Weights of a small transformer language model.
Size: 3 heads of 128 (1 for keys and values), 30.1M parameters.
Architecture: RMSNorm before each block, rotary positions, no biases in attention or MLP, untied embeddings.
Training: a variant of Adam for these matrices, 757M tokens, 11553 steps.
MLP neurons of a small language model. Each row is named by its layer, matrix (down: output weights) and neuron, and shows model dimensions 128-255. Each number is 500 + 50 x the weight over its row's rms, rounded and kept within 0 to 999. Numbers have three digits each. A neuron's up and down rows have the sign that makes its largest values positive.
A block is one neuron, or neurons of one layer that tend to fire together. Before each block is what it responds to, as a language model described it from the Wikipedia text at the highest values.

Description: Fires on names of countries, states, provinces and cities, often the last word of a place name or location phrase, e.g. Vietnam, Utah, New York.
L3.down1193:437416543526491488542516549482491485503384486516539480618481600546499482488460536537456483550532618515499538548509487580440426375438528498571476452451456520468481455535572482522573469510495509262432496485517597516552454505418535553430524479481551521505504459475523471417534467526496486463564617434533654478469484486508580518538554425491516438569542464506530514574501525531517457543564

Description: Country, state or region names (or their final word piece) ending a place phrase, often after a comma: Bavaria, Germany; Minnesota; Gambia.
L7.down20:495465488534460505510490528493478438429588497475527456590554539480540458502567524476545528483488490498510431491506565489512529451515540523503510480509520460562507433527522469535606506525510525291476409548483456513466441542528570577507594525509530499446499339482533482575530521491497472502540456544413383518525450544518392458475491446559487540467555499524500570554483528511537388373433
L7.down236:402483494437561520464548472483455469452504414445470540542571450434590471560546521556512438452516553503533562475510551512671482538509434520578493513533524491529518489475454494528413463478466527528500514419440458426431464481419471532512567493457493463421447523547476419488433466505490494498539537466588444546518486450431468580570482480471530521497507392547494488481443446443521436481480
L7.down289:495537467448491538504410482421535442465527525512561528516405471497471543512440518585537565590461555511509514542521570516565473429463448571453479509445552509554474490531537468515533453416491516399576437382477505502520469498536482553490514548513454434537531568535509565524534408551508480539501528483450508509518521446560536547437605586482471499567495427562473471514465547530538482542590
L7.down305:451507515457472525527463537479531527516494491484522495554523490552533522499513507449525527463501512507489443623522535532567485458539441456446491423509530547458477552515562494489492578553596468387509431482425557498487445454494538516487447586548531574532552465490549463451470426484497548564479535482482480474597459408433520488448512443567567443577512494535476504478458507509480479493525
L7.down825:474414560440537582545481475405472509545421541612444403493559542522479495465574556468522469522524515457596505538476432476461562533551431463628598497511454489518567513501470497515466496535503496580485493528453544603516428502501572544511545643452509599500563596508582449532484549480469592509474491461516544484524514411457468601552487543614452487424364404481460445526513464485454482509426
L7.down959:538531504493543446511552571527536657522538464475461439471444538514497528574492450602591453499497595537533481550396485512495465439445511542465614377568481434519404516441554497460434518500546552626509550414485526550537517495433423534431512472476515503492497511525424460488383438480503542399571531371477503517592462535475519516544436436435497577541576536470381489418513457540477511550562
L7.down1238:480431405519423593505528511495388527449497511504438450513584484551488465505487525522502413388470500477640554529492489501564440458542454497531557501455466525430548517464522522429515408488461533305474560453441472623509503433537463443476479605537491488482500427534494397549537504545516602470465531451516558475498448538493548483521480504510581487534554461426432509505542411462462505463475
L7.down1463:509429513492525499545516464467412531458512543526475518482499541478455460489542454602597506459545532499528499505441473497493519477510460447482504512602507460501486528525565453486422468595589460351552515520430511397542514541530470432527498488514574535410496591566436505503476538441531481581516456537456487578567459515533515480479489496579415498527532533559465516524512510470450479370514

Description: Final token that completes a place, institution or event name, often after "the" and before punctuation, e.g. Mediterranean, United States, World War, China.
L8.down825:515485529504537493530549570453515503483542476476516592432447526531588469444522413495507496398495518516492449530438519422500433506519515453449530526432505564453541490424474467451441484510553539402585492467404474527509485465482493560524475494404454419557516582536485531521450483477482439469522515557521458549567545470509504542454478400513525480433444525461488532496535575558447567531432
L8.down898:565497479520477454418481562558435441456552521506532565473481513541495469467516488498489507569382481565448433413567502482456548529528537439502529505580487403500479475361473499504509465471479513495548506424456523562483499520588517452501454543404440516501471571529551473542444369489518483542565553572442476524541421493509592587489553590483498434527473544615525510515411533512495483555412
L8.down1019:593475487506430508439537618453501410568508496503546454539427497566462493502431501523536531387485523544586569493505453514584468489547450426586540476544422505455472478556439595448463537551469585406506509475458540515497455511532455477511451470573500431477449512506529520462489512472461527508498488503462639548489429525537520495497543515468548502473533484480504479517456482579523585599481
L8.down1056:446574395443484475516516480435496562477529431506478601470424458491481491426482578523541469502556561440459412537511374490444529491588455506543501462442507480499409439534559484420601451452428449482480536547500523471505495557558527427600507520505544528567512479462516427458520428393450534497501512419485500539478538605399507559514541488438419472475505569457493541429496535553483584481488
L8.down1071:501460462494624532547453581453434503420525525521524510497504507451526647443476498494564497494566546428483464527451447435550541485547469456502506527521514478418500559540509532503490495589467508386591492502487493489496496535486470477486505456489439536538450481533523494517520489574519392593536403527509519544512566554574522468483498479497465471535519597507516521547517492482547500512441
L8.down1072:515520552469550470475515612422486493380469466458503413478511507428492486532589606482448497389472447489542372503472493425514520544543544575473450637564442461403464587568504413530486444478546591475554521600424539500543490536557563442596548559414550472518502428488496478517453478515511501496453452449507521497526484455441463500506475481415471493491477588546482460480481327569586409590472
L8.down1127:502461486470463463459551482464421513463615475473530572461411496508445390579492503460531546422500553498561530522490473499547425444464489576447442533462512488448440598478494498420392461452547560469596555436461441485545513536537469490439530501534506488476502375557407533518406481423489522423499510459505540536528543485474482478436484479497456544500479528463479517567506496493438499554445
L8.down1266:422499520588525563531528554584395567521476488445479432518494531498488471475488481467526500462404534560468561552480568540508572527562626450469557472553441539467511522400478521480477509524474583378530490534469514578456431525556457541482518539540575491522408491551570544534479466373552568441408462541478533504536457390475437486468493482453536508527498521490482456574462456562462461507468

Description: Closing equals signs (==, ===, =) that end a Wikipedia section or article title, such as "== History ==", "===2020 census===", "==Cast==".
L8.down88:589574573541506548443485407485485548527550535509405529460465544527442605514498511527549510469521539466501442516578538533511513476472447602537549526466524441493560467646462559513460446654583497463532554552495346410409580513536548475471535540603463460562489508548534495515467521491453513426411480491582458526454494517466493537545495475398468436528414567570532525593475513501481513493413
L8.down236:472370483372494547446513512465551539450508494560495531441533496509485433494467563498480446431465557559506485516499438423479513494484441468434586551428538500457395432532511486528579434454429494550476499481504481527455519459445637514505527509502455531562539459508489462516466607554471443521490459500464452547562559517532513577494523451646484482514540517440504515569473541480455580484535
L8.down237:468542490470364396499496470508482513525570521443462495511509529430543540581512507486517484456540562522562521446489559553528583541425584521495542447483478435519459462507458559522506552537500420547443540576369426481554435455408520469479581462495539445499460510581555500504400329617604437549448545433604426560556426550469528580518424565487517429445506512522519485521528472484507536566414
L8.down259:480480535587526543549550474420480477530499477543517384480578451515476477483457466529490581453510591480495473518499474571488422550441477509449575558540594464529450568491438456463521463593575514490450499490499529450490546451659427451498453457555425548542497560522553452479468478498571538514465584524438538575436614544547508531526518569521535487533414443445513485479496521544474494498500
L8.down291:512466566496539404502521441471530520536450498482491470496523388576439468503507516545541476369487573462455451551542365505483523520518539441514534469503486441474560443496537553406539484492455470480497454479450542557390455489443527540522514469509431563481511534482544525492479486540522541507549489541498497485392465521536513496504579491588499472457539515604457486469544505543424599529417
L8.down775:390524461456459408452522563439483616436484466563443502458490499483545521513430442516519516440447540491613479443481475519561540454526522500528573528500491465475514508549581463450581523459539545502509465610572419439459443474506552551518485503489551442485410439506526432492451517421551440508470463513493600511446568547533461574451529467593463510546444575542546599534495406516510544563445
L8.down1039:488424492470540482444506495524435497572497485463483458497521519603423498549563556461506543384437492603528505475599551515526405376465607480450512401497503433522527477521475464556588541527541502472523428517574447528490550565476581466444518395597453474509515447458492531528499498514557549519497511409408592555525496531479478506526590567513516623503635450442494582493513583473561566439554
L8.down1246:478472465480483475500519541491479508480584539490590477443505566437470485428510511517539410486446443482505536494479551464508436578547484485501567448498584466536415470537467448463440430561481468488451474468551568481560524530522580484504533404509429492483477421517507530476632539437548493491473486542470568465569562478480452432402473517506491559534539499475531539523483573478542543521519

Description: Periods (also "). " and ";") closing a complete clause or sentence in expository prose, plus some clause-joining "and" or "but".
L3.down1269:521544440578526417532475447471536393526501510510489438493538499478378526423488526462440487465530467567474540467467531456464494503516408508495492492546475465490510550491496493433394540454434518018485522495514442512513560398511481519474450553510489464465469495504526451464504455494418586564588449497512505608517487537480485525575424522495493533515481531444477453512503539461453514424466

Description: Tokens that close a unit of text, chiefly the closing == of section headings (==Career==, ==Plot==), sentence-final periods, and the last header cell or value of a table row.
L7.down17:486508433399374519522406442544534508361533544507587557463472476434522512456430547518465509436524471563536500506473423471512514504442477533541624471514533484422559497494522468587483448488482556346484514507473444453583588454493489475472512526609429492485501448479501423609552540484419504478502438441471449417477472401476469475446456519501548520549476475472544513476412446467498448525436
L7.down211:518503481536568428462577454493425526540533504436461519482529484482546514413491419625436517497470451485510442492472475445550566580538570537416568478487563536403459432559551496476502444492443472406539496461488587472567475412563427502486467485562400540510513546575428442522561630514464499465539612552526506530565537631547430538504464597557514522472548497444464504471495509549487502517441
L7.down379:543542508527527483527418495521485415534499568510435491530539518507446409432466521413488575483467465457478500551501414492494462509494495516529476501546479466530626372512481438544559500452464458377552500627485427492483522546556569502505435471447418539436507490475491462519499395484548558539448493537536523499478467471510529532447489454554521506524431504495482563472529552571424501476636
L7.down726:399475550455548462434501529557559502428567503453519489433516552505402612624427476429509555455479509433612509374501554538475471461446585544495524647477506515503498475457502412534527471471580526565548499518520451434438491538486562527562519413519535462523484475435446460519491508487509477608506383547401505447531448477435560496396503502581499538502504549551411580564450619565560498467457
L7.down929:460385509574586554456589509522416566553520512464429554438528511387512495426423525529484598494480486519535559438503502495417474498543578476523453520434517466414462511488496452419456509565494508436503468468491541458463561560447535518410586497512476463532460437511530435555564594507542394485522554487489469451467473623525343532550560486554437544374478531483492514459644549542481520519516
L7.down1293:508423427477446504523483559460533514488479417504415416495463539440518492437495450503539587470575478519607517580469516528424445500421491599528470548482540563486501608539444399417508508553513481361555525488519618411431445510424499488534542529488503505539501528475461479468408482413486403582388557448482522474530555475464530573536427515444513364497509434420475389478420437498478569569532
L7.down1460:473510468627540514500471511474479485464460628503503470492460516603475577431559403467441501559546554506536569438608555495594512548525496512523529501445472488450476542574482497539477494555523497144513495421528529449500620481487499510534476475490523433452431460550535502511497463440442471507547521552474475503510463512486461559545406489481487497475457484513497470537483424483526558470478
L7.down1514:549509398526474476456463442482478481467547521398558481530515552409511498502626509461328465525521469448557452548519411504433493612444584551502637515495437488467484505510418466471438463510484501660594598578528441528511461475464439452488482462488444401492545453426486456522488447488456454453562498572585495478543435499487562511550539607403464491477499578544492479513434376458463501482448